From a checkpoint of a small transformer trained on Wikipedia: 3 heads of 64, a variant of Muon for these matrices.
MLP neurons of a small language model. Each row is named by its layer, matrix (up: input weights; down: output weights) and neuron, and shows model dimensions 64-191. Each number is 200 + 20 x the weight over its row's rms, rounded and kept within 0 to 999.
A block is one neuron, or neurons of one layer that tend to fire together. After each block is what it responds to, as a language model described it from the Wikipedia text at the highest values.

L4.up91,213,192,232,216,168,187,193,208,210,188,196,194,177,195,215,220,183,169,215,175,178,215,185,172,195,213,178,202,223,179,179,211,171,218,209,167,179,229,199,148,221,213,226,167,216,197,208,196,189,206,228,214,174,190,220,204,214,199,202,208,205,216,246,209,221,206,214,169,220,201,202,208,196,185,164,216,176,204,202,175,208,176,220,185,175,211,213,193,188,224,213,190,214,184,177,186,202,206,174,199,182,221,241,182,156,223,201,210,217,172,186,186,215,204,238,184,168,191,206,192,197,201,203,169,197,192,214,149
L4.down91,200,196,227,196,193,195,178,175,172,168,230,208,190,235,221,228,214,164,153,213,183,187,191,161,179,179,221,185,207,203,220,187,173,197,193,183,232,209,168,184,156,170,222,242,206,206,186,165,210,218,217,237,170,189,205,204,181,207,208,206,211,177,205,182,166,212,194,217,182,208,210,204,193,216,174,210,192,168,214,184,214,193,199,200,223,204,192,207,218,219,210,197,214,179,164,232,210,188,205,196,184,187,226,217,193,199,175,217,167,186,210,194,185,235,205,200,168,192,227,194,201,208,222,209,224,217,229,205
L4.up194,243,199,176,239,191,206,210,207,205,197,207,195,182,219,213,192,208,198,244,229,177,195,197,196,222,146,202,190,217,202,208,189,206,167,188,177,191,176,223,188,177,205,183,183,216,221,220,192,209,226,213,204,215,197,223,175,189,174,185,217,217,207,188,209,207,206,212,208,204,170,210,206,161,179,211,182,201,202,179,200,206,190,230,169,217,179,198,142,206,210,208,191,218,214,201,199,177,184,245,180,183,224,161,199,198,207,169,207,174,221,213,166,191,209,236,194,179,209,198,170,189,198,202,247,204,236,229,207
L4.down194,210,194,189,187,194,179,210,201,163,207,214,204,193,207,245,158,191,210,184,186,165,177,176,161,161,225,175,196,209,180,189,199,166,235,191,202,190,194,183,221,207,179,164,220,224,214,186,207,212,215,183,190,186,202,203,210,202,209,244,183,216,218,181,213,143,175,161,172,227,197,203,195,186,223,205,214,177,195,199,204,185,196,207,236,198,185,221,198,185,189,231,211,228,193,183,188,191,223,202,220,199,198,208,164,220,231,197,210,243,201,183,201,221,167,206,167,200,184,207,195,208,256,175,222,181,206,184,225
L4.up214,233,177,226,182,204,206,196,209,191,191,154,174,182,214,202,211,174,160,248,200,216,223,208,201,207,189,191,188,200,199,196,176,205,226,226,197,186,192,187,213,221,202,194,174,245,176,203,207,193,184,195,199,181,201,218,195,199,195,182,194,200,220,203,194,188,221,201,209,222,191,222,218,180,234,194,193,204,190,188,171,203,174,220,162,199,160,162,199,219,241,202,164,242,178,203,192,202,208,193,214,180,199,187,154,191,235,187,226,250,187,178,210,218,228,186,224,199,202,229,168,205,203,197,184,201,212,158,154
L4.down214,183,195,174,223,212,151,213,193,162,177,227,221,165,170,188,209,219,175,188,214,213,212,207,196,193,223,218,174,240,206,227,190,175,205,174,179,197,196,179,192,202,238,226,212,207,222,191,189,216,235,185,206,214,219,214,203,180,187,203,225,230,244,167,191,197,149,205,193,217,220,223,178,187,215,205,173,219,164,194,202,223,211,178,169,203,208,233,205,179,208,228,191,206,238,212,197,162,172,197,186,180,172,201,200,187,207,213,225,210,211,194,169,180,230,196,215,228,210,224,225,195,221,213,232,193,211,216,215
L4.up523,239,205,220,231,184,175,169,181,196,207,167,198,203,204,231,193,215,165,242,179,186,203,172,221,207,199,159,217,203,153,175,205,234,172,197,180,190,185,220,180,236,214,208,220,217,204,211,215,139,197,207,211,196,222,183,181,196,197,210,246,214,204,178,204,194,176,207,192,203,181,214,178,181,135,170,193,191,159,179,171,199,180,234,194,210,207,236,179,190,213,197,229,201,176,178,202,230,227,195,232,208,230,220,190,195,213,220,172,180,181,190,196,195,227,178,196,189,207,212,190,186,144,191,208,211,209,193,193
L4.down523,192,183,201,197,186,161,202,165,202,233,211,193,217,193,227,224,162,212,197,224,218,187,200,211,178,222,223,197,172,241,236,206,221,206,213,196,201,189,193,160,186,204,235,221,186,166,208,193,218,210,204,180,236,208,190,224,209,175,181,228,200,214,174,215,204,207,183,185,224,198,221,221,203,187,226,185,177,205,204,189,208,179,219,248,206,168,211,216,195,197,159,208,208,186,183,210,181,192,218,191,164,195,208,191,196,222,228,216,177,182,213,214,213,198,206,208,188,148,199,211,192,170,188,222,190,189,175,208
Mid-word fragments. Short subword pieces inside a word after its first piece and before its end, e.g. unop-p-osed, pat-i-ents, ext-ra, sum-m-ons.

L3.up195,177,218,178,236,184,220,199,234,183,190,212,187,194,194,200,177,244,210,202,197,203,176,216,216,178,176,200,202,204,180,211,194,201,216,186,194,179,171,212,186,162,185,178,188,214,224,191,218,202,242,208,183,177,196,218,205,236,202,202,237,183,203,185,197,193,221,231,229,219,224,204,222,195,225,231,192,172,201,186,194,182,204,186,190,181,231,216,182,189,168,220,191,202,198,205,188,204,220,204,186,224,186,194,174,192,230,201,213,191,209,214,233,211,171,213,169,176,216,177,223,229,195,220,199,177,198,224,241
L3.down195,176,215,204,177,211,182,171,190,203,240,191,208,203,187,231,220,192,185,175,204,211,185,180,198,185,203,176,176,186,212,225,212,200,176,211,186,221,188,175,222,223,223,206,187,215,192,176,211,192,183,172,179,169,229,186,207,184,189,202,197,202,224,209,174,192,217,189,167,158,219,172,202,213,157,205,179,187,200,204,230,190,179,204,198,207,196,193,230,191,239,187,211,192,229,211,202,201,202,200,181,183,195,189,162,219,157,214,198,203,218,211,197,209,171,176,217,206,171,201,214,188,220,225,177,190,235,188,165
Clause and sentence boundaries. Sentence-ending periods and clause joiners (where, and, that) closing a fact before a new clause, also "With"/"When" after a heading's "W".

L7.up269,197,212,181,201,212,176,199,213,175,214,178,186,195,205,218,191,165,171,224,210,205,193,196,204,212,217,211,200,205,207,229,164,215,216,177,195,209,203,201,198,209,233,190,180,255,202,190,202,168,185,225,223,176,201,237,203,216,184,218,190,240,213,225,197,208,159,214,181,187,210,206,196,172,208,195,211,199,204,181,241,162,206,209,175,177,168,202,219,180,176,192,211,202,215,237,204,156,217,206,181,178,199,223,192,194,241,181,159,188,197,191,217,228,198,187,188,197,174,209,222,238,182,199,196,169,208,216,201
L7.down269,221,191,199,180,182,213,210,213,192,150,176,188,199,183,219,193,153,208,200,236,209,173,230,215,220,199,236,169,174,190,221,169,199,229,184,196,188,230,183,185,221,191,205,203,182,206,175,165,202,170,169,190,198,171,218,229,204,187,208,217,217,222,224,191,196,155,189,195,212,193,221,222,201,189,236,227,187,201,202,216,198,196,192,216,171,200,166,186,189,215,204,191,179,191,249,216,198,224,194,206,224,215,185,217,222,230,214,213,218,191,191,199,201,215,244,204,202,191,191,216,197,195,214,181,218,175,184,213
L7.up272,198,212,182,177,190,215,218,221,183,182,160,183,168,171,181,185,164,199,204,198,196,181,200,214,194,183,216,217,218,229,204,177,193,204,220,195,173,180,178,225,199,188,202,204,219,174,197,223,197,207,208,166,229,179,217,176,208,186,196,200,193,212,214,170,184,193,188,209,220,181,160,215,187,195,227,171,171,187,211,206,170,232,194,200,187,219,188,251,244,190,207,217,211,193,215,169,185,196,208,211,197,228,189,181,177,220,202,202,192,210,172,212,203,215,191,194,206,195,170,177,230,181,213,183,181,210,201,201
L7.down272,207,213,197,193,184,219,217,186,207,196,208,185,185,234,210,188,191,169,191,176,224,174,206,179,222,186,190,211,196,205,194,203,207,184,231,229,201,185,155,239,174,162,176,212,172,192,180,205,189,197,146,214,198,200,200,198,170,206,206,230,220,187,184,195,184,192,232,195,211,210,191,194,209,174,231,191,202,203,192,254,203,226,177,179,198,196,176,219,178,185,170,161,202,175,213,228,220,194,207,205,231,204,231,203,209,207,187,218,235,229,172,215,187,173,221,230,210,213,198,206,203,212,183,191,233,200,199,170
L7.up481,221,178,210,210,204,214,239,216,222,173,194,214,168,189,205,199,185,152,250,217,189,169,199,186,174,216,228,191,205,192,176,193,224,219,170,224,177,171,198,158,206,200,193,197,194,218,213,188,182,210,208,162,189,210,197,177,194,178,193,178,221,198,185,197,203,193,189,205,225,211,216,158,177,206,175,218,207,205,170,196,207,215,181,221,176,182,180,231,185,179,189,215,197,187,176,228,173,220,197,215,162,191,215,168,192,198,236,165,199,192,166,166,205,188,191,205,191,208,239,175,225,162,223,195,170,226,216,212
L7.down481,217,187,186,191,208,177,192,222,180,201,226,260,178,207,203,208,218,210,195,190,214,175,197,179,196,153,221,174,167,203,205,190,199,215,208,194,197,198,177,243,194,214,200,255,182,171,207,162,225,190,215,230,210,218,256,191,191,203,203,189,144,213,200,216,247,215,176,206,190,182,180,152,188,198,195,195,204,206,207,189,219,179,167,219,191,223,195,211,213,216,204,206,182,181,225,166,211,181,225,191,207,166,213,208,223,252,208,158,182,207,199,204,179,195,215,214,180,198,206,176,227,166,177,189,205,215,201,180
L7.up703,215,197,199,197,213,199,219,192,161,216,187,146,183,163,215,181,200,182,187,176,179,160,201,223,210,212,192,220,186,197,182,190,242,205,232,222,213,220,253,200,201,197,226,171,199,179,209,219,249,227,210,201,216,178,233,182,206,177,197,192,197,152,207,259,211,193,243,199,199,207,199,230,178,205,197,201,160,176,210,207,154,185,218,202,212,182,211,195,205,192,196,231,236,184,196,205,187,160,198,197,244,225,195,228,195,208,223,184,190,214,214,210,195,230,226,197,191,171,204,190,184,195,220,192,193,203,210,190
L7.down703,169,182,235,197,201,200,194,147,199,185,187,203,213,212,178,194,182,227,209,174,204,169,199,193,204,181,199,191,195,215,215,216,195,217,200,180,211,202,190,230,219,210,206,195,193,185,163,199,218,189,183,194,207,194,245,249,222,196,218,210,224,167,191,187,238,215,181,212,174,180,188,227,178,219,190,184,209,201,193,218,193,225,200,183,183,213,245,199,206,177,207,190,212,199,204,205,178,201,192,224,210,198,219,255,229,239,188,205,222,191,166,149,184,175,186,227,209,219,240,182,222,203,191,201,190,191,210,171
Mid-word subword pieces. Middle fragments of longer words split into several tokens, before a suffix still to come, such as amb-ul-ance, app-ear-ances, abs-or-bed, dev-ast-ating.

L7.up60,223,201,209,204,215,238,201,205,190,219,178,212,177,181,215,199,209,169,200,225,184,125,183,262,214,184,190,189,215,179,222,218,210,222,166,185,185,190,204,177,239,191,199,182,216,193,185,235,187,223,187,186,196,176,217,219,212,179,198,155,230,241,208,207,208,172,211,194,211,205,175,232,175,153,238,200,206,201,229,188,184,174,177,203,194,189,191,190,200,198,226,199,193,186,227,197,241,176,217,196,212,223,221,220,200,216,206,241,187,191,219,225,212,215,208,224,197,186,191,201,200,207,217,173,203,151,188,193
L7.down60,187,189,222,192,229,210,174,171,234,218,171,193,172,190,198,204,232,198,218,184,214,198,214,237,219,186,246,230,184,220,219,200,214,179,194,224,192,178,149,191,213,166,188,216,213,201,188,190,168,210,203,208,198,196,229,219,176,158,206,213,179,231,221,195,198,201,195,222,213,202,215,213,193,218,184,245,218,210,241,221,167,194,215,190,197,184,168,208,215,193,235,215,225,217,211,205,156,199,196,202,203,194,214,218,199,243,213,202,197,206,198,177,185,191,205,185,186,180,204,186,213,191,207,212,168,220,179,226
L7.up277,187,186,189,190,216,172,194,202,202,206,183,183,194,167,178,209,200,187,220,207,173,178,224,219,199,172,214,183,179,196,205,174,203,199,191,200,178,156,211,206,228,164,188,229,222,171,225,250,207,220,213,148,227,223,176,174,202,208,174,229,202,217,212,219,191,205,171,183,192,184,205,224,181,192,221,219,206,228,236,187,207,188,220,192,223,203,168,209,191,163,225,206,212,199,168,194,176,186,222,221,229,211,216,165,202,207,191,222,168,229,194,219,194,205,237,176,206,210,211,230,162,142,182,181,216,225,203,196
L7.down277,182,196,187,161,173,215,201,197,199,213,190,189,205,208,181,184,176,248,175,223,210,194,214,223,204,216,201,176,222,205,202,236,198,157,199,212,207,211,198,182,204,200,200,228,191,199,243,210,223,228,191,192,192,181,189,186,204,215,213,183,194,248,213,192,193,234,211,198,179,216,177,194,253,175,193,193,230,203,209,200,169,213,191,194,213,179,223,208,152,205,219,203,182,214,217,188,213,176,196,195,197,189,213,171,213,285,237,158,188,197,235,188,173,198,195,204,220,194,203,223,185,201,214,174,225,219,213,206
L7.up284,170,189,226,212,213,202,206,216,217,199,212,201,157,191,219,200,204,159,185,238,163,193,202,209,199,178,210,217,196,221,215,191,220,159,209,179,188,179,202,186,222,180,227,218,189,201,223,172,155,226,221,182,206,220,217,190,214,210,215,200,198,200,193,164,203,197,177,205,185,189,219,229,191,175,201,205,171,228,211,201,178,240,189,218,210,186,207,211,216,211,219,215,211,212,185,215,180,224,199,216,216,200,210,209,182,185,168,184,189,186,187,175,184,187,163,227,181,206,209,193,203,203,202,197,224,212,203,174
L7.down284,217,186,225,207,222,211,232,215,230,225,219,205,173,173,207,201,190,210,166,209,154,185,206,220,189,184,168,188,201,207,226,213,188,223,192,221,196,220,179,189,200,222,217,205,211,202,174,186,177,221,171,221,165,189,216,170,215,190,238,167,167,176,198,200,206,225,208,190,231,196,231,203,187,227,188,228,211,189,205,247,210,211,229,193,201,179,209,198,187,186,189,220,214,172,201,203,192,194,194,226,188,191,191,186,192,244,193,175,206,178,185,177,209,207,252,175,235,226,211,169,223,205,194,167,197,190,195,210
L7.up401,206,221,227,223,240,173,190,208,191,209,209,218,211,196,242,194,195,185,175,172,163,243,220,214,221,184,199,205,218,194,207,209,214,195,194,212,187,155,185,200,211,158,177,199,214,181,197,249,190,203,202,183,190,219,215,251,194,152,209,170,187,184,153,193,217,161,224,212,203,190,221,200,177,214,200,226,199,205,212,206,194,203,185,202,180,172,203,213,186,190,204,217,202,179,173,215,209,238,197,200,200,199,232,207,188,206,192,190,212,194,231,220,189,197,217,223,193,174,189,235,193,189,202,219,202,229,218,214
L7.down401,191,196,219,196,238,181,226,215,208,224,200,188,188,174,181,186,216,211,196,219,229,163,210,198,261,213,213,197,219,200,195,215,208,209,192,196,200,199,219,178,194,172,206,195,208,177,203,209,187,218,189,175,193,164,194,163,179,209,203,210,175,223,185,206,220,194,199,232,199,246,213,165,195,217,223,218,180,216,195,221,217,202,168,194,174,220,223,192,226,195,222,202,184,171,193,197,163,220,194,213,201,212,259,194,174,238,160,201,181,211,186,197,200,193,192,190,258,192,184,192,210,191,231,211,175,190,199,190
Sentence-final periods. Sentence-ending periods (or ")." and closing quote-periods) in factual Wikipedia narrative, often after a date, year or place, before a new sentence.

L3.up513,227,228,231,217,199,168,163,218,214,184,168,193,187,163,257,190,170,194,212,263,185,168,219,227,162,177,212,204,193,224,205,188,211,164,195,215,192,225,208,209,216,211,192,192,241,222,191,210,234,171,178,218,225,221,163,196,174,195,199,185,198,207,203,184,235,156,221,191,190,172,184,186,192,189,198,198,213,189,194,193,164,191,201,201,230,201,206,177,198,190,216,191,179,198,205,226,143,229,200,172,200,193,220,164,211,190,210,177,190,205,224,196,202,203,198,182,200,150,199,198,199,210,208,210,207,246,187,196
L3.down513,240,221,201,220,184,209,212,198,183,169,200,189,203,176,198,222,210,198,212,231,157,184,172,211,146,224,221,167,196,244,237,196,158,196,185,196,196,198,186,216,231,186,181,216,235,195,226,209,232,173,185,194,209,206,177,169,211,199,201,168,213,219,194,202,200,188,203,190,203,195,201,221,176,220,217,196,221,216,204,207,183,170,205,206,233,179,209,194,201,217,177,193,213,153,211,201,190,218,234,195,216,195,196,195,198,206,233,226,213,171,190,188,186,200,221,198,199,203,212,189,146,240,191,226,190,194,202,210
Mid-word root consonants. Short word-piece fragments inside longer words, often the root's first consonant after a prefix, such as ad-m-it, sup-p-lement, trans-m-it.